{"n_layer": 13, "activation": "tanh_gelu", "qk_norm": false, "init_std_qkv": 0.0202, "init_std_up": 0.0202, "lr_head": 0.00539, "warmup_steps": 200}
MLP neurons of a small language model. Each row is named by its layer, matrix (up: input weights) and neuron, and shows model dimensions 352-447. Each number is 50 + 10 x the weight over its row's rms, rounded and kept within 0 to 99.
After each neuron's rows, "fires in" lists the words (lower case) most often at its 100 highest values on Wikipedia text that the model never trained on.

L7.up1565:48 46 65 59 55 32 50 46 31 37 59 40 56 68 70 48 42 55 48 61 50 57 61 43 44 41 55 32 36 52 57 54 59 62 52 46 57 36 29 50 46 63 56 45 60 36 70 56 57 60 60 65 36 58 57 70 59 47 45 42 28 48 45 57 56 72 65 48 51 60 36 44 61 42 54 44 45 67 41 45 58 59 40 58 43 60 51 62 50 48 43 44 61 39 42 38
fires in: "of", "many", "other", "some", "few", "000"

L3.up991:32 54 49 47 60 42 43 62 53 54 43 66 62 44 49 56 40 57 49 29 47 45 60 47 50 50 52 53 47 28 65 58 60 42 57 25 38 41 57 42 53 67 37 45 41 47 41 59 46 50 48 37 40 45 70 64 51 50 38 31 55 71 46 36 47 65 50 71 67 40 53 57 39 33 38 47 70 44 47 56 51 53 45 54 43 47 50 52 46 36 47 53 57 51 48 41
fires in: "of"

L3.up351:55 40 51 62 48 41 34 60 71 51 43 51 45 44 50 47 43 53 50 43 46 42 50 43 48 66 39 50 37 72 44 49 53 53 47 56 59 50 36 46 41 64 62 41 65 42 72 54 49 55 67 66 51 48 61 44 54 43 40 47 65 42 41 54 54 36 60 41 36 42 42 41 47 47 32 54 63 91 54 46 69 62 44 46 46 55 64 45 32 49 35 53 51 46 44 45
fires in: "one", "2", "1", "5", "three"

L7.up488:61 46 46 68 61 61 53 40 36 45 48 44 44 62 38 41 64 59 26 64 60 55 61 68 66 37 35 49 48 50 53 70 64 34 44 56 31 46 61 36 40 48 53 56 50 47 64 60 55 55 57 32 55 59 49 49 53 37 48 46 58 57 43 51 51 57 50 62 37 40 46 29 54 59 41 65 36 52 76 46 53 53 55 43 47 47 51 58 44 60 63 59 56 61 40 64
fires in: "is", "m"

L7.up1335:43 58 55 43 61 46 27 27 55 57 63 48 59 65 46 51 51 41 69 30 52 49 56 53 35 63 44 53 54 50 43 48 50 51 54 54 43 32 39 58 33 57 64 46 46 52 52 44 44 45 49 47 40 46 54 48 64 53 78 50 37 31 50 56 52 55 61 75 47 72 51 37 42 52 44 54 57 49 45 55 57 47 63 55 40 61 52 60 59 56 55 61 74 53 30 59
fires in: "is", "to", "as", "and", "or", "was"

L7.up1371:63 51 41 54 48 66 57 45 59 61 29 39 45 54 47 44 49 56 50 42 39 55 41 44 31 47 54 49 53 65 52 49 47 51 51 67 58 74 49 67 42 55 55 39 66 53 55 34 50 47 48 51 46 55 37 45 60 51 57 50 43 41 40 59 47 51 58 70 47 52 49 50 48 45 53 59 35 36 47 36 34 56 36 65 35 40 28 49 31 36 44 51 29 62 47 63
fires in: "a", "he", "it", "one", "she", "who"

L3.up1109:42 43 40 51 59 41 34 53 50 66 34 49 50 51 58 67 61 46 52 65 44 62 51 53 48 51 66 50 56 54 48 51 40 40 53 40 46 51 53 51 49 48 53 42 50 36 48 68 53 57 52 39 51 40 39 58 47 73 49 62 46 55 50 46 43 40 58 41 47 30 46 32 66 46 47 51 46 68 44 37 55 33 45 61 50 66 53 41 63 66 52 57 46 50 29 71
fires in: "company", "team", "club", "station", "side", "organization"

L7.up1064:62 69 43 51 57 39 47 64 57 52 42 47 55 61 63 53 44 50 64 58 60 54 58 55 37 49 49 41 38 47 54 51 51 62 49 50 56 60 54 52 63 40 50 34 67 50 53 59 45 63 65 39 46 54 66 49 61 65 47 43 56 66 45 44 49 46 76 34 65 45 49 41 56 59 37 48 25 61 52 52 61 34 54 53 44 57 54 50 46 36 44 68 57 36 47 66
fires in: "to", "on", "led", "in"

L3.up332:31 43 47 57 64 39 61 50 57 53 61 39 47 56 38 43 53 40 57 58 46 45 60 56 43 53 65 61 57 66 29 64 58 46 38 46 56 52 50 46 31 42 55 53 42 32 45 48 64 47 48 51 60 64 50 28 45 70 42 64 47 66 43 33 51 61 53 61 37 52 43 50 44 46 41 49 58 62 45 66 58 67 61 46 37 62 50 42 40 51 52 63 48 63 53 45
fires in: "as", "file"

L3.up1890:51 33 57 45 52 44 64 42 59 50 41 47 55 47 58 41 56 66 56 47 51 44 57 32 74 56 53 41 40 37 50 31 49 60 48 32 55 42 45 50 36 36 43 55 51 52 60 51 47 58 47 49 52 45 44 72 40 43 34 63 27 50 48 40 47 53 56 54 43 67 46 35 43 53 42 39 38 66 49 36 37 34 41 35 56 77 49 35 43 50 71 45 64 57 49 57
fires in: "medal", "number", "chart", "award", "record", "100"

L3.up729:45 57 54 54 41 56 63 53 35 37 34 54 31 42 53 65 59 59 65 59 58 52 60 54 50 47 38 71 47 45 57 42 54 65 56 42 38 57 41 43 39 47 44 67 53 45 39 59 50 69 53 50 47 68 38 57 29 49 52 58 56 50 49 30 63 51 50 55 53 52 45 38 51 53 37 59 50 30 62 62 55 54 42 61 44 41 54 46 32 26 43 49 56 34 44 51
fires in: "that", "as", "place", "be", "left"

L3.up1186:53 39 33 41 34 50 51 55 58 51 56 47 52 64 38 55 56 55 41 33 49 54 47 48 48 43 63 62 58 37 45 65 38 60 61 47 65 55 34 58 59 47 46 67 40 36 52 65 40 54 59 53 51 63 38 48 61 48 47 61 60 38 53 54 48 58 74 55 43 50 50 46 58 45 53 58 53 56 41 51 45 48 53 54 41 50 51 56 48 52 40 30 67 58 30 61
fires in: "team", "side", "appearances", "version", "player", "teams"

L3.up1188:40 47 56 60 49 49 62 52 50 48 50 57 56 57 56 56 31 41 66 55 44 41 32 31 45 54 43 64 53 49 64 60 62 59 32 53 41 63 59 46 46 46 56 51 41 36 48 47 45 50 57 53 48 64 60 54 36 39 60 49 46 54 64 49 46 42 51 57 45 47 39 73 49 55 53 38 60 57 49 55 50 54 45 40 43 45 40 38 61 35 48 54 40 50 40 45
fires in: "career", "using", "with", "use", "census"

L3.up1282:47 51 38 61 58 56 39 51 50 52 40 50 60 54 48 41 44 55 55 46 51 44 45 45 54 65 51 57 53 44 67 50 54 55 45 41 57 56 53 61 27 43 49 33 59 50 43 41 53 52 48 54 68 70 58 50 49 59 47 57 45 42 46 37 51 57 49 50 45 41 58 48 36 53 59 48 63 41 44 45 34 60 64 53 62 59 48 58 36 47 50 41 50 33 57 60
fires in: "australian", "its", "american", "japanese"

L7.up2:53 36 41 57 52 62 64 55 62 41 48 59 43 32 44 54 39 29 67 62 31 44 47 37 54 32 63 55 53 36 56 38 60 48 46 49 50 46 69 54 48 47 54 53 49 60 55 50 37 47 44 44 45 69 42 44 55 44 21 56 45 47 37 36 35 48 49 44 55 48 47 52 61 35 52 70 48 46 59 55 42 38 64 65 41 45 60 60 51 44 57 56 18 51 39 34
fires in: "of", "a", "in", "higher", "an", "time"

L3.up1440:46 54 51 39 42 46 51 44 60 61 37 52 45 57 48 39 60 69 60 41 60 54 52 68 56 55 55 44 42 31 51 44 53 51 62 48 54 45 51 39 38 33 48 50 68 47 42 42 53 54 69 36 46 56 51 46 52 40 46 50 42 64 54 45 58 59 55 54 42 48 44 56 44 55 33 46 42 39 66 59 38 40 42 75 28 69 39 42 35 52 51 39 25 40 53 50
fires in: "list", "chart", "100", "games", "statistics", "census"

L3.up1769:62 48 51 42 39 54 21 47 59 34 48 45 44 45 70 54 51 46 43 56 47 51 35 53 52 67 49 40 48 42 44 31 49 44 53 56 46 54 45 45 63 33 68 52 54 63 42 52 48 38 48 50 70 40 59 37 80 40 73 44 42 52 51 44 64 44 43 54 51 43 44 49 58 58 66 53 49 43 34 51 59 61 69 56 58 51 50 34 43 53 50 65 38 58 49 73
fires in: "general", "august", "great"

L3.up536:62 36 47 39 39 46 58 58 50 50 58 51 38 49 51 43 36 44 53 49 46 64 51 41 54 41 59 39 57 43 53 62 51 46 37 37 49 39 37 38 53 51 49 51 53 40 49 42 44 59 39 41 64 38 47 58 44 45 44 54 39 64 25 61 59 53 53 56 31 39 79 39 37 47 67 49 50 47 61 47 45 30 71 48 50 64 54 34 43 51 40 55 37 32 56 59
fires in: "bronze", "silver", "gold", "red", "blue"

L3.up793:44 63 39 53 59 54 73 59 62 54 38 35 50 47 52 41 45 40 76 57 40 51 73 44 60 67 41 45 49 45 53 42 50 36 67 50 48 52 55 32 50 48 54 48 46 56 43 46 47 51 34 28 40 46 44 71 51 51 20 43 52 60 36 38 37 46 42 55 47 62 47 58 48 44 65 38 45 64 57 70 59 34 44 50 57 64 48 47 37 55 56 60 38 53 41 33
fires in: "albums", "place", "m", "2", "out", "mi"

L3.up1783:47 44 55 42 59 55 52 52 42 46 37 62 47 52 57 47 39 57 34 56 41 61 59 47 57 64 42 46 63 33 59 61 39 47 49 49 48 57 44 47 38 59 66 39 52 37 52 38 38 45 45 62 59 61 50 41 37 41 60 73 46 55 48 62 39 54 60 51 33 40 42 62 70 46 58 58 63 62 58 32 62 44 42 54 55 44 58 52 47 51 42 34 39 59 43 61
fires in: "she", "he", "it", "her", "highway", "his"

L7.up1232:69 36 63 70 33 39 62 49 50 37 48 44 51 56 43 56 39 45 51 58 66 50 37 42 68 59 35 43 70 37 54 46 48 47 52 52 63 49 43 45 56 53 48 50 54 35 37 23 64 62 49 42 57 42 47 50 56 52 50 47 62 50 33 54 50 28 49 36 41 49 41 56 52 42 38 49 48 53 46 55 41 49 60 51 38 64 35 47 49 50 41 40 44 38 23 62
fires in: "bronze", "more", "most", "7", "silver"

L7.up1999:63 63 49 51 39 52 56 60 63 39 51 59 38 51 54 45 55 60 43 59 46 60 54 60 39 54 47 46 57 61 65 59 46 66 41 53 49 45 46 32 47 62 57 42 53 49 67 37 52 57 63 29 35 60 56 53 33 41 44 51 49 67 42 50 69 66 64 57 66 59 50 54 60 69 63 48 44 62 49 57 40 54 34 40 40 39 57 48 57 57 47 65 54 44 68 46
fires in: "a"

L7.up1496:58 52 55 36 46 42 51 33 60 41 54 45 48 60 62 50 61 25 43 64 30 57 64 50 49 49 31 38 36 47 49 80 56 59 58 41 56 33 54 44 44 58 73 42 57 42 65 58 48 54 59 48 52 39 58 62 71 50 50 70 35 63 50 51 42 54 54 36 44 74 63 56 57 53 53 32 58 59 54 50 35 39 47 65 44 68 48 30 52 50 47 48 31 52 57 56
fires in: "of", "few"

L7.up1347:42 64 59 50 43 37 42 49 43 64 48 42 39 35 58 53 24 27 44 69 67 39 54 47 52 49 48 41 42 43 48 61 36 56 44 41 65 43 59 55 52 62 51 44 45 59 62 37 52 63 43 41 55 54 38 38 45 47 53 63 62 54 57 45 59 44 42 45 49 48 46 51 46 58 27 59 32 65 58 34 53 31 27 39 43 61 38 51 56 47 55 55 63 50 52 52
fires in: "to", "in", "on", "by", "from", "during"

L7.up398:57 36 35 45 62 47 61 51 49 45 48 43 23 61 60 58 52 52 42 45 37 40 51 49 58 50 57 31 51 59 47 52 54 64 62 28 42 51 50 61 51 41 64 42 67 60 52 60 45 40 63 54 46 37 62 53 53 50 50 53 36 59 59 55 38 40 50 48 45 45 56 55 35 54 34 36 39 49 48 58 76 50 50 28 45 52 53 45 43 71 62 49 54 54 42 36
fires in: "of", "the", "to"

L3.up1983:65 50 64 48 49 68 33 42 59 59 73 39 37 64 57 33 52 19 49 45 53 65 59 49 44 30 59 47 66 58 49 42 56 58 30 60 53 54 46 55 49 65 48 48 51 57 41 55 35 58 42 52 36 34 53 47 52 43 52 57 56 54 42 55 33 76 54 58 50 41 31 32 53 50 40 46 32 59 36 47 50 57 60 35 29 59 58 58 72 41 27 53 48 37 71 52
fires in: "as", "is", "became", "national"

L3.up302:45 38 54 54 47 57 49 56 48 40 52 41 48 62 53 46 42 56 38 58 63 49 34 55 42 43 62 58 25 65 46 65 52 57 54 39 31 48 49 70 57 56 40 47 51 73 63 47 71 31 53 39 67 53 34 53 57 57 59 43 47 45 56 53 47 54 49 49 56 38 40 61 46 56 52 56 52 56 46 56 58 51 62 59 37 59 61 37 47 52 60 45 54 42 54 67
fires in: "out", "up", "together", "down", "alone"

L7.up1489:40 41 45 50 65 32 51 45 43 31 67 53 34 64 58 51 58 46 31 40 55 52 45 30 70 48 48 63 51 52 39 58 50 63 47 22 40 48 44 47 47 48 30 38 37 47 56 46 50 39 46 47 66 53 36 59 35 55 61 50 33 45 35 59 70 61 51 59 52 48 51 63 59 54 49 49 52 45 73 49 59 53 36 57 74 48 56 46 29 63 55 51 64 37 49 44
fires in: "and", "to", "t", "or"

L3.up264:76 59 47 52 39 34 54 42 50 50 43 66 49 48 42 54 40 24 43 37 58 49 55 53 24 48 63 47 60 59 59 59 55 40 51 53 48 59 63 37 33 61 53 45 62 46 33 42 36 54 46 37 53 43 40 59 58 48 50 62 66 53 38 56 38 52 58 61 45 57 48 51 53 43 49 78 42 28 62 57 38 50 49 53 36 51 47 45 41 47 37 60 46 53 45 73
fires in: "due", "following", "despite", "forced"

L3.up571:53 39 60 48 46 60 52 60 51 52 34 44 64 55 44 33 42 55 31 34 68 32 54 51 71 43 34 55 48 41 56 45 55 48 66 53 33 47 48 52 40 48 45 57 60 34 62 41 55 46 47 60 50 43 49 50 66 63 58 61 50 54 62 62 32 37 79 44 56 58 57 76 49 49 31 51 47 58 50 49 46 48 44 51 58 49 58 72 47 51 46 49 43 53 39 52
fires in: "his", "her", "war", "its"

L3.up1774:36 30 58 53 52 67 40 43 58 56 49 50 54 58 41 30 39 32 42 51 47 49 33 65 62 48 48 46 45 45 56 64 41 45 44 48 68 41 63 55 61 62 40 42 48 44 39 42 66 50 55 53 61 45 58 46 55 52 71 39 65 57 56 34 51 57 45 59 53 50 55 54 54 34 61 59 44 52 50 22 26 58 51 68 36 70 49 44 45 39 20 47 62 46 49 73
fires in: "on", "out"

L3.up819:53 52 40 54 70 44 26 63 56 48 38 47 62 48 67 30 43 51 70 46 45 66 32 46 51 59 53 45 63 59 57 45 51 58 27 52 50 39 35 34 59 62 42 38 38 47 41 65 48 57 49 48 34 47 43 43 50 52 52 73 57 43 47 42 64 41 58 56 30 36 50 44 41 55 50 52 48 57 46 58 42 53 52 52 47 52 54 40 56 48 35 43 69 50 55 61
fires in: "her", "my", "his"

L3.up398:55 56 62 39 66 49 41 44 49 41 55 46 58 53 45 49 52 59 44 62 52 61 58 47 22 57 51 38 40 40 62 54 42 40 42 58 32 43 46 45 41 45 59 56 59 41 54 43 45 54 56 44 53 52 39 62 55 42 60 54 51 42 62 50 72 68 45 40 44 66 41 47 36 56 57 44 49 50 38 46 58 52 63 61 55 52 47 47 49 31 64 44 56 39 61 22
fires in: "such", "liberal", "jazz", "highway", "law"

L3.up1661:57 51 51 50 43 50 33 45 53 49 56 37 45 59 62 60 56 55 77 57 30 48 33 46 51 47 57 33 53 55 47 68 56 74 40 55 66 51 66 57 65 66 36 64 56 53 57 43 46 41 42 54 63 59 48 23 47 57 28 53 45 63 39 40 51 51 54 53 44 40 31 40 47 54 50 50 35 63 40 54 49 49 52 56 59 48 48 54 45 48 49 55 41 56 40 63
fires in: "one", "each", "this"

L3.up842:52 61 48 66 53 56 40 56 55 60 54 28 32 50 28 49 62 54 40 51 65 50 50 54 47 45 61 63 55 54 63 45 62 37 55 58 52 23 40 55 43 59 54 70 63 53 36 66 55 45 58 57 71 39 46 40 66 43 52 53 44 73 37 41 59 61 65 45 55 53 57 44 53 56 59 44 54 39 35 26 29 58 46 44 40 47 42 41 64 42 30 44 55 59 65 55
fires in: "was", "is"

L3.up626:58 64 52 45 43 43 63 59 49 56 52 50 27 53 40 48 50 52 52 53 51 45 52 61 55 38 64 40 66 62 58 48 56 48 40 56 50 43 55 56 62 53 46 49 54 69 47 76 29 36 25 36 63 51 75 49 40 46 48 62 44 53 49 54 49 48 49 64 47 62 55 48 57 44 53 69 47 53 59 65 56 48 41 61 69 51 55 56 56 50 43 51 56 42 53 60
fires in: "lost", "last", "serbian", "syrian", "losing", "polish"

L7.up818:45 48 66 39 41 53 51 63 55 45 53 67 49 62 56 45 38 57 49 41 26 49 58 34 57 49 51 53 40 66 63 26 43 67 59 47 66 52 37 50 58 43 55 44 39 55 50 32 55 44 62 64 47 42 73 51 46 59 36 52 42 61 71 48 52 56 42 53 52 46 51 59 42 40 54 61 59 48 72 46 63 50 41 47 60 41 48 47 49 40 42 51 47 47 38 33
fires in: "2", "two", "of", "member", "3"

L7.up730:49 65 50 56 36 39 45 53 69 53 70 41 57 56 64 51 59 49 60 58 50 23 50 59 48 42 62 42 42 39 59 70 55 53 51 48 43 48 55 54 50 66 64 34 51 59 50 54 58 48 39 64 55 30 68 55 52 47 55 52 53 47 39 55 36 31 80 56 38 44 53 44 50 48 43 58 42 42 42 53 65 55 24 41 50 48 58 38 38 64 49 72 42 66 75 56
fires in: "in", "across", "of", "cover"

L7.up1533:46 38 44 59 59 37 56 50 28 55 49 53 53 33 53 50 31 55 57 60 36 42 62 51 64 52 63 54 37 36 56 53 42 48 40 38 46 56 36 57 61 54 43 50 47 30 44 52 83 53 62 53 46 41 73 53 44 58 71 74 45 48 48 41 52 41 39 47 36 47 54 62 48 51 74 46 42 45 44 40 51 39 65 59 34 50 51 52 51 48 59 53 45 42 29 52
fires in: "a", "one", "were"

L3.up1599:46 32 64 50 39 55 48 35 71 62 49 44 36 42 52 38 43 59 43 56 60 48 51 43 73 54 57 38 53 59 39 55 53 38 45 29 64 60 50 63 62 43 44 35 52 70 37 53 38 53 59 62 54 50 58 49 55 46 55 56 43 64 38 63 57 47 48 57 56 56 48 40 54 33 41 25 56 60 58 49 46 48 60 43 59 62 59 47 68 56 49 54 53 40 39 65
fires in: "international", "world", "national", "general"

L3.up1195:37 51 35 52 51 50 59 51 24 59 39 58 51 41 27 78 33 54 51 51 49 52 46 52 51 71 45 62 44 42 59 56 34 47 51 47 47 64 39 58 69 64 52 47 63 54 50 41 57 45 51 56 57 56 53 60 52 50 50 54 49 52 48 43 37 59 64 71 62 53 40 48 50 46 49 47 28 65 52 62 37 58 42 60 61 41 75 42 60 47 40 53 52 64 54 39
fires in: "also", "record", "form", "due", "ccafs"

L7.up1357:40 47 50 45 47 42 60 46 68 39 54 67 43 45 51 30 34 55 49 52 35 67 52 39 56 49 18 60 48 56 46 49 44 47 57 48 50 56 47 45 45 54 42 56 50 33 40 45 59 50 61 63 66 46 41 39 46 48 49 49 59 53 55 51 42 53 53 62 39 46 56 62 42 55 43 32 51 52 61 36 56 70 50 58 48 52 29 67 62 47 43 44 58 37 53 50
fires in: "and", "din"

L7.up602:52 44 34 39 35 48 58 52 50 58 45 61 51 55 44 53 74 58 68 49 56 57 49 46 35 66 62 51 39 26 65 47 36 62 63 53 50 48 27 49 63 28 49 31 62 42 46 70 63 51 70 36 47 48 67 54 43 41 51 52 71 56 56 46 58 51 48 72 53 38 57 48 65 33 42 28 38 44 49 78 34 51 60 66 41 63 59 68 43 58 49 65 51 50 41 68
fires in: "to", "i", "de", "van"

L7.up1465:56 63 41 53 61 43 33 62 72 54 46 39 49 53 51 39 51 42 51 61 39 62 50 57 51 60 62 57 49 57 63 55 49 49 32 49 56 33 45 52 53 56 68 32 68 40 41 58 43 50 50 53 42 45 55 62 54 60 49 41 52 39 41 52 63 40 49 55 46 45 60 54 62 50 48 51 52 57 41 64 51 53 50 57 49 59 41 43 39 51 49 66 39 45 65 47
fires in: "of", "the", "both", "all", "between"

L3.up1655:40 59 49 42 44 52 53 49 41 34 70 71 48 57 38 73 44 66 38 64 29 50 74 69 63 42 58 48 38 41 43 48 49 58 50 39 51 45 36 53 40 44 56 52 55 48 53 43 55 46 41 36 63 53 76 51 55 52 60 53 44 60 46 64 48 47 46 79 48 67 52 61 61 68 48 45 38 47 45 45 56 54 66 49 46 50 66 65 61 61 52 44 25 67 50 54
fires in: "can", "may", "might", "could"

L7.up1102:45 40 39 44 53 48 42 51 51 50 48 48 56 41 43 46 60 57 43 64 51 61 46 48 42 71 41 46 50 53 41 53 65 44 51 34 53 55 49 45 64 49 58 42 52 52 58 28 56 29 45 66 45 66 55 38 44 49 58 61 63 43 69 52 38 47 58 54 58 48 46 52 49 67 47 47 55 41 53 67 41 50 42 58 46 43 43 39 37 48 49 47 66 68 40 52
fires in: "of", "both", "and", "i", "the", "west"

L3.up681:29 48 50 49 67 50 39 66 61 58 61 69 59 63 58 40 48 43 51 34 55 42 50 50 54 63 49 44 53 52 39 59 44 37 59 45 43 64 53 39 45 48 53 47 49 41 48 48 43 45 39 43 54 56 46 37 39 45 39 66 47 47 55 61 55 68 39 78 64 54 57 32 61 62 46 26 51 49 46 57 50 50 52 35 48 58 65 56 52 54 30 42 40 48 63 67
fires in: "its", "or"

L7.up503:38 56 36 56 63 32 55 48 42 42 42 57 65 41 46 56 50 40 69 41 38 58 47 50 39 56 56 31 44 50 52 42 62 64 43 25 53 41 51 55 43 57 47 41 67 49 52 58 40 63 47 53 55 41 75 42 46 54 39 48 54 63 35 44 64 63 69 50 35 43 64 52 57 56 49 48 42 54 60 40 47 45 46 61 47 41 32 59 50 55 55 56 46 62 45 51
fires in: "the", "of", "other", "entire"

L7.up1680:38 54 42 34 54 31 56 57 39 46 44 49 41 36 45 57 49 44 65 56 59 47 62 48 54 55 60 48 49 55 38 58 52 41 55 45 37 51 31 65 52 56 41 53 39 54 51 47 46 51 38 63 27 20 51 43 39 43 59 45 58 34 49 53 50 65 50 47 44 50 53 47 52 44 36 44 48 59 51 39 50 55 48 55 45 46 49 53 65 54 59 29 64 56 44 41
fires in: "the", "with", "as", "for", "to", "s"

L3.up997:55 69 42 63 43 64 54 44 39 35 47 42 65 49 60 59 37 57 56 56 53 48 53 36 69 42 44 49 50 50 41 25 31 55 36 61 48 37 71 34 54 55 40 49 60 56 44 48 46 51 30 51 55 48 49 58 35 36 40 53 61 62 46 46 42 35 57 62 50 55 55 45 54 51 57 50 68 61 46 53 48 40 31 47 32 49 50 55 39 50 66 60 54 57 46 29
fires in: "way", "how", "where", "next", "that", "time"

L3.up83:44 60 49 59 28 44 55 47 45 35 51 68 28 59 42 41 41 34 56 55 62 51 34 48 55 52 55 53 43 50 55 58 59 50 46 45 46 52 43 49 38 52 63 67 56 50 39 52 34 64 42 52 37 50 52 46 41 53 52 53 49 38 53 33 61 53 57 63 51 58 51 45 50 51 48 62 36 47 45 36 68 42 34 52 28 45 44 47 52 44 43 66 46 59 42 48
fires in: "can", "to", "may", "would", "will"

L3.up1214:31 71 12 49 59 69 48 35 77 56 58 61 58 49 50 47 38 55 46 46 41 43 51 28 57 45 50 51 44 42 59 63 51 47 41 43 49 59 74 36 52 39 60 42 42 54 42 46 46 66 49 56 53 54 55 51 53 48 39 55 54 41 63 45 57 57 56 66 46 44 28 62 62 50 43 66 59 53 48 59 59 42 47 52 59 46 62 45 57 41 37 49 44 52 51 50
fires in: "of", "number", "field", "some"

L3.up240:30 53 63 56 55 37 40 38 46 58 44 72 51 50 50 43 50 53 37 58 40 32 41 62 49 50 56 43 62 58 45 68 53 42 42 43 50 55 55 51 47 46 39 45 63 59 53 61 56 62 46 52 51 45 42 65 50 61 49 42 47 45 41 55 44 39 58 59 36 51 38 47 42 55 47 55 31 50 52 34 61 43 55 58 44 54 49 53 42 48 53 58 57 62 60 56
fires in: "on", "onitsha"

L7.up1667:63 38 65 51 51 48 48 51 46 52 46 51 39 42 48 48 43 81 56 42 58 49 50 51 63 38 58 59 46 41 63 58 53 58 56 56 55 52 50 46 40 47 47 48 53 37 52 56 55 45 49 50 49 54 45 71 64 57 50 64 56 44 48 49 63 43 62 58 51 44 61 55 50 56 61 52 47 54 43 35 61 48 49 47 46 39 50 59 56 52 58 44 47 52 54 50
fires in: "made", "debut", "a", "first", "in", "she"

L7.up1091:50 41 41 38 66 57 38 50 71 44 48 50 71 52 60 50 44 50 48 49 85 46 38 50 74 54 45 48 46 40 44 55 51 45 58 57 57 36 52 55 46 58 46 33 54 66 75 52 54 58 53 58 58 47 44 44 63 58 47 67 41 56 68 45 40 58 52 38 42 48 42 50 46 57 41 40 61 45 40 56 32 30 55 47 40 65 58 60 56 46 53 59 59 46 34 52
fires in: "to", "in", "about", "on", "against"

L7.up989:50 41 62 49 70 30 48 39 70 43 39 47 48 55 46 65 46 45 46 55 46 55 55 48 31 38 41 56 48 54 66 50 64 32 37 51 43 52 40 43 35 38 42 53 65 54 52 55 66 53 48 62 55 54 48 31 60 47 51 48 46 52 62 50 54 59 41 32 34 49 56 29 56 66 49 50 38 67 50 46 55 47 55 62 51 49 53 39 57 57 40 33 31 58 52 65
fires in: "as", "the", "is", "and", "became"

L3.up1987:55 55 37 60 50 53 62 45 57 42 42 79 17 45 46 57 50 24 59 56 66 58 61 56 41 53 50 53 24 46 52 47 58 66 49 38 21 43 45 48 60 40 41 34 40 52 38 49 50 54 62 47 51 45 64 63 61 56 43 45 62 41 72 43 61 60 59 63 46 53 62 35 56 45 35 50 55 51 33 65 58 55 67 53 50 37 63 52 59 44 56 62 42 59 61 60
fires in: "for", "to"

L7.up2034:49 44 32 65 38 45 62 66 66 51 53 55 55 53 60 52 43 54 66 66 44 53 66 52 65 48 49 68 50 49 45 53 49 39 41 66 55 44 60 37 35 62 55 48 69 45 60 55 59 44 48 48 44 60 37 52 40 47 40 31 51 66 71 71 50 59 61 60 51 39 43 46 54 25 40 55 45 36 43 53 56 60 52 48 41 59 42 49 47 46 69 73 48 53 48 49
fires in: "of", "by", "to"

L3.up276:60 49 43 48 66 59 29 47 52 67 61 57 58 48 55 44 48 57 31 22 37 58 57 46 45 35 41 46 62 58 53 60 38 63 58 39 48 63 48 43 52 48 47 20 52 61 66 59 48 55 53 49 61 24 48 47 49 54 50 59 55 46 60 50 47 36 42 35 39 61 44 70 47 57 31 39 56 37 44 60 44 38 60 38 52 65 62 54 43 58 29 65 53 54 52 39
fires in: "these", "later", "it", "economic", "those"